python train.py --vocab_size=4096 --norm="rmsnorm" --norm_eps=1e-06 --bias="none" --tie_word_embeddings=false --parallel_block=false --init_std_qkv=0.0335 --lr_mult_o=4.0 --lr_head=0.00387 --decay_shape="linear" --max_steps=9382 --dataset="wikipedia_en"
MLP neurons of a small language model. Each row is named by its layer, matrix (gate and up: input weights; down: output weights) and neuron, and shows model dimensions 32-223. Each number is 128 + 24 x the weight over its row's rms, rounded and kept within 0 to 255. Numbers have three digits each. A neuron's up and down rows have the sign that makes its largest values positive.
After each neuron's rows, "raises" lists the tokens whose logits its output raises most directly, leaving later layers aside.

L13.gate81:145102144142145108070104130138164156127138107078120103132132142117156135179135106095112145084153130171119095082166127106144130093114135110133104112108130155145119115141118131168144161156132091144101116177102107120158137123096150123113152161124139085139104094098095137124127140138144168116126152121112128131126135136120155133054127119125149116126147135107089145146100132146151121113135148156105102153121155096130125159138152114136131157169139123209151098114132090152139151086082151151155122151162144138136137134117125165124150128089119071138093140158095137153158123109123133120
L13.up81:149139103143113136137151160143174134154097106162151089128139149131144129120092121107158110120127114163130088122131086130165176116132105096124110098117152161111166169126145123148143126134110135073122130146141139093138100089107110132088144109052128138132152129118117149147085107072100139130127156127119165104110110172151131115127155134127121140171115095124120085139099143132190123123083124141107093113106147131095162108173123161173139132179106115174138129112144127122168148112147142126132166124078153129127101102112135155142093123131151114117097151140107099156115165140156082099
L13.down81:146150140158139110102117135137107159114083104131154133161168122128131107095106117101135077117133169103112110114118158140142133149125151159134130108085164146142106136088078119158114134134116135132136090091146149091074112103154093140114129112094119126149131095131157114126104098104118173122138153128141123132173143097134146143079148130097127111138150117148160139096125093143154173105135143159108145116118152072135115140106130100119136129130074139121100175106082149097140161086136122136113167132109133113126093090146130161181132120131121106099167104132112093111116082117155092107
raises: "y", "iz", "is", "ique", "ies"

L12.gate318:110137110084116170144138127145099100157087146099125171157191156137138114145110149108163146116114093127176122116118131156161132107104142121098160127120132138117164143086149169105117113114129130132139128122122095121188188123115109122144141105184125136118157161170151103100122167088156134087158086132100123125149091108127093127136136163141153094134114105132108137159145094085127100127121095131084173092158125066144139140105103100147116170140134140141147134147144172159144148140141134142129146148143131142119125152139113167141133129102146116144140154127133092140095114157109108086
L12.up318:154144193050137131138140125121106158137099136107103165153129092164139101161099095107137162120117121098142099151147167067166109141127145122132147136141121108122160119106143131131100110149101150120148117166160116134149134156117115120155169129135136153108162107206128073159131164126132125136077103102157102164115125128175109094150155124153162141099137123145108110141104179110114119106103127113146111110126136115156150108125091126135131141155111128116114107146127139101105084136118168153128101155128174145154135113092109117189110120146110120119070159107165128110132168153152152118
L12.down318:100124110038124154144104061147100125128152129105159096135157157150136148098122156085185122117108134104139139176139123183132150120130145133147114121161140124141137130137139141086134158087138136126169146114117145118181135156078133159126125148189133138144124131117111078116101110128110136114146147160108151097118128109123068148137115131064132119132125088154123106101127127096113108166158129122133113115115108119113118133127141152185120145116092140110120139108124093123142148101122145109136141127136137117127118146163150128100134150108151087144044137124131179134095108124084129127
raises: "25", "26", "20", "21", "16"

L12.gate147:161165095150133138136167146150168175130156100114105138129157088094145109147126125126114094099114111127084168125116137131114108150116127128118133088152132106159119102160159062140132143150170097136101155181138089144136119160142122114117140115159084155150119140148121146145131116106116135139115104147131129150120136153128121110095147147129096129125105136086126121127110134133081121128100139110105106129120161129105125092170146137080105133183142124131132119128085109153142127154127126096126140161069177105118111074161089136092098099117087133131044156119101115120121099124113142131
L12.up147:110105111118130132146096142115107112177098134124148158118129160106108092099120120177139147124127136163089141139119098088148159120089135140098132124127103083109143142095175083145131097108157123153156121106182141139118097154123103155113121161121134101151135175102167126081137126130157098110138091137114078109142116119103135121129142087092123136153136165121138113113115153125132121139111163133115137142112135124147114098089184121137123085145107128171092136084103178117163098130120127146128186141085109096079165097144118099102108086110105156154101105151126121144110110136110112127
L12.down147:119169106085126094113143095162132095144120154115102134136141118163163102102116100159144092144109127159086128092089153111122143148148140146131111136121144134088162149175131059132099143114145149108125124107082129138126146135192099089060190077114092112162110107131119157124172118142112149110095142183149117089156126122145159113106124138137154129102108126120123150132124141156115124112122128112124088127122131150082109111143103092117098110093110139113113116102119126115154086121120141138122114128102122087124137102140171092114123156157119145122128151093128165158104145175114094138
raises: "rial", "ries", "ri", "ro", "rick"

L12.gate111:118167159111166104145151115098128133130144162137170103090178103118099133096098130116131137151130104131138103144134149156158143123093108142129162133101145126095115091131130129122121145122158131158147157138124147083144088151123143118138134107141133134147128089100133122136076135104067080149169165115119141166141089081114159123099163150152137151112182121128140126102152136159113112118136109115131117134121097091179127122145130111126158103171113093133108149152157126090166133153111130110140121108130125132112135129152100107136122159161134126096120157089131150174073140185195090136
L12.up111:112107116137156141123099132138117116119145111184140170120151089151120140117132147155121117154137103139133126137124152124112164095156078121102131130163166106123142139159080150131089144119127143090120135157167109179159137116142121096147119116136140156144137157174138149136123066131136121119163146131154091135180138138139104113078132103114090146151147091111120115138133145089145076104179159139120097134119064109149132123115117085116175111131117152077112137114154213152140125105069097135097113142129132128150132130146115138102129147141144119097126156120184144144130122136128132110
L12.down111:101153098089148139149144084131129085152130133101102137099123144132162144133169086158185140163072108068141165120091133113090116106108149118115150190152156145105144109160101099162128132127140098122143097137160129116102147139079137113098147124137123101117109167133121147110119130156149117123142125143138092131135126118100163104138145117117141186106131076167095153133164139100096131155136137127148163117149104135173167084110120165181097141154149126139125138120143165121148150110128131131110128101129110109118150151124163155107128133098091099090186101169129129107099123121147140130
raises: "ations", "ation", "ated", "ating", "ate"

L11.gate458:143180112162095106055100098131171112127118142153089122089131111116124110143138126154112129164117099083152142150128142132134149149152160098133146170082122143140160143135091123100093142116129151140131157161137107123171161131081129135140096147111125131122146145175156156077178157163149144124141090139100128117113117086128121158091117157096118095128115159112109134152136138158137150112103142107113103163109138145169133074129127135107162133129136151072142164102160103118156116096127106149086144099127143152137117129096140145117181122130110063130133143111112135129113116121144117132
L11.up458:132131131150104111106133129151141134169132132141119114133103156124132126119132119109121117144133126083141119142145147111126141141081103121103160155102121162151102137172114165130150167144130129147141136137151114108122136112103109112102131147135137127133104143117095144130168117145141148090128106080142117154128182139158152122115131102121144104128096175147140154151109105107116158171075124096136134153130101133109151121148115147098170165138136108107130144067086155117137101122104091132103143091135147180208111123121098107080154081150110087125117130113090141148105110129149112102
L11.down458:138138129187107125125099018123129117141094112131087161144167122124122171165149152124116119123165154135138083158121148154139138142110114126152106148091118117144132159120124127112142108138122147158105158128169110132149168121178146102125107149146108139087170164125132119127148131140133132115123118113141141132154115133114084122121147112125114103149123147157138106135089126105109123106126167107119144136119149119118143120092129115132111103150162145149145131112145181110105159113146098138142141090132115135183131110097078101116115096176123118114122177078134134128143080103152119112
raises: ",", "9", "7", "8", "6"

L10.gate297:141130131132134126097137140128141090145122163143109118088109124120086137152125124119178109110144144144183166087160087136125153140149105149115100092130168127131092153129104162105132132131132133121122101166157109100117105151202145093141136121133147147113142124142131133105136112141152107115194155114115140103127114100121153144101140081173137128132114130142138138165167124084117111127123132130101118091159167138175171131143086114120163173135142106111135151104136113122111134120111131123152143080131129129151090121120143115115125087102090136160149135129115123150176105167133136108
L10.up297:152159099125150153124109181124153138130119139092159145140146063090181094087115181118107150113142102164127137092155126123123145140156161109152129137169163102092118126142089136100096139190092114146151123154127131126137138092158103166147122140110122112161157131145137103161106147122117149165175158134136146129106162118109103094154150123102168181115111087132135134113162101099149115107122115166158145114101142124131068150144147150126127102130126107134144129102121096127122132142102157112142146114100116130115163139146124105132129107116081107164151107153130156156125134141140151143
L10.down297:124152122117139109136108145101100151106140135124096154088157143136101108142158119190123144101125087119152162108122128075110157136153117101108133142115156142084127151152121147154086133107131123147116121095119155115122119139104152120111146101173117153097140120156105151133158117145107099061111111124118149134134160138111104171140142135157141139166146119161165108147186131126107121103060148137090132155127090150154156107144112142130105114119119117095130090144145096128126087139108109165145082105145134143109146141104089123119088142071131175111134103136112129152083152155155160156
raises: "ates", "ate", "ations", "ated", "ator"

L10.gate564:137090133139081109149072146121161144101160116109119106153147153133082123145136138144160124159086113125084142131140149097090142111149133149108092139117136129150119099140187180133140134122126133145102126110134111134103165158107141113137154143104151132105103091143119116125136097109156159081122150141149153184104102125121124096125162146124107123142116115100170165096093079115100146082107136102155170110121130148152094129134129147146099164167115104115141164124104105107104124119121194155134161141170138103138132122170145118137130066136142133076120099137113132112119118101162135115
L10.up564:150129149111130188129118154086150173132092116084144111144149105140124138100121121167144137127151128134163141131131115127125141119136142150159146114132126093161123120135119153150120164121080194124152154108165158111120124122153151109125163132124097137138099113103164077162157141112076115128143127141168155169134143083154150089091157089144134183089068144150127111087134136130155118129114134135089118097136136127124151116120150099132123079114143136124090095121155158106128107170169144160116072111160113101120091075117176156106150139109120128141146163114097176150114169111145124126
L10.down564:131125113166103146105096141163158088155111118147112106148163170120183138144140118150078144164093143130153162146139140062161072121115146091144189128112136150144177138112122161109090105114109119171137123191109142115114139126104091127123076140095097162155126092156128109124076103116115117159138117100130110162147110104120158165140130127150117092162139116114169137131100113146116131123158171101120110148121074120143140176141109175104131131146200130111143130132079133131140079127121148118153126129133109133131141130093183111143135129133109139134130125132122145132163123104120111113
raises: " however", " whe", " they", " these", " if"

L10.gate537:160133107124102117115133159125104151155148161138141134141151129133172153126139100130101130136130091131086114116116125114134138106091126120140146126099135132140139171081118154130109092120070130119101118131155157087118153111155091119127083150149129161079158132149170137121128100103164122103149163174102117138105133168155096150174138089125091137077128129151149086104117139125147147150108113099137166154124130145146126096126116124115147118131139110147157123105143108124119098118133092078160126131102120120161105116154113124088124154116134101131090150149161094163166126108147166117
L10.up537:152128134121140103165133132134150111149144151116122114130115153102066154136112144133116097117123126175113093158126191121129185137133145140092120176107178126147119162113114167108115119150123112167134138104096131144137103087144127125129155163134151121105110147117103161141154140130117124108110114121152081116116120143116090105102121099102096125079128153156133110133123143169125123069138151099107106165152154167085129134148144126153110119125093134121128126115138115111140115138157139120088093172150109155109115146135118111144102062082109100185154164108132122142149118078160103118
L10.down537:137131123064108123125115135135113155164100108091076102076147113117123121099154117122079179147134091110129119113108114154147130119126118134127105162116120187150099153128160120087141120115164114107094133148141136128163148143131142133118135116137121163122079083143111116095098112135123154145125118123116150130143143113147158120163075138118128135103106092109127117096120109093111155132110147122150159135098088175139153161134140143152121100125104129160115143121110087153118140137145130121145118142097142136153118092134135124121121136146122164085231181157116133116106156158103127130
raises: "used", "aled", "ised", "ferred", "ized"

L10.gate56:159134124107179113144153114090126134180098135097114141078181151114159147109110121109091124137141154139113147143166138133147076115078158068119149133169137104130162110118126081145090113112106086144121135167134120082149140157190124129150104151142143113143112115119118151136149155142133096162143091103140131112093103128138170126091140097106130091118131138135130136127119079119117150130132161138097184126103172133098144132135148140118127133151132157101146124135161125128117138109095138100145081100143123165097120101127131104103118132153152129160112144121089097135132143158136098097
L10.up56:104116101130205130067120134145142155105148116152144072117139149116126111161171116116148121154127113129132174123131142085114117156143138157108162138166151135175113135148086130114104140149160127101148118079121115138146112132152112148130162127181157124117132111137113153110144117134125108111113194082122117143133133088140099135134105132110128128095129152161147094133154088106121125143146136103105105194155136107160129160201117173115074143140122140117127151138116085080090116161128084096108126144115125121131145160118108151115134096143154138119138147108122119131119086138123081090
L10.down56:109078138134152121144138127138185120110094120083139126102164169141116131151187155130121148076116112115085116096095138103107119127121114122145172078165105167141132112103141124111114160149137133067110113145141101110135126112158099120134130111124138087149112166175106144125129152127129164192099083158099138146056095108123117150145127142138135108152130107112150158107117110121132180105149126129123119094122108142098127129143123139135110127106133142101155108093098098120140158125143079154135074144183193148146117129182123157131120132142140149133168122125141136117163082111140156142
raises: "ement", "ements", "umn", "er", "eration"

L12.gate551:134128135112155114156119148153132171130138141130106140122107100112149113158142117156120097141154111128120066121160166096124099097133102108143118119150126133102166110127137116124121134120109069147126148145124179109101171156127188111121156113126085119144111134155118113139148132131096116134126163103147127123132092128177146083131165145124131128160118116139205133161113106168139131150128129126127107118157128137130145132174106135094120101123129114137113083125068157118114145159152112137126086107149132111106140102075107131121061112167154155143099112128193097129179098076115120141
L12.up551:152136147114121092127080092126106126101159123164147113118134120126144086126129115117137081146169121137123101131135144079101049131149150092141129134132119117130119127138140117139090127137110088128131151113138160138139139101128166104131170125107093127153145119131123099145113179092143158168128126119143148169134146167158148159117155112106088152147098083172144137133121122181158131127115161108114115146123152123152129123174116121148146108094115092108096109142063153147111127139154132169132102110128111137160146122076122117091149152129160134113121130066185147134144115060119119120
L12.down551:100147081152150121145172155123159131141131143122109145135083127141127143091129136164148196130079117134142136152136083169123150105091127167120106110113148155120119128126132140094137121116146128137131098135082113095085132121129089125095101125137145126078132093126146177121106113163114140086112159126132127112099106102101093112141148134163161136111158175108245107135147152101116144131138117142143117098107107125127114105133120148130110144143104140156128136098147107125143113142121117149121138143133148112161112130139140121169097125120081101116169114145091099108114135204154119110
raises: ".", ".)", ".C", ".S", ".\""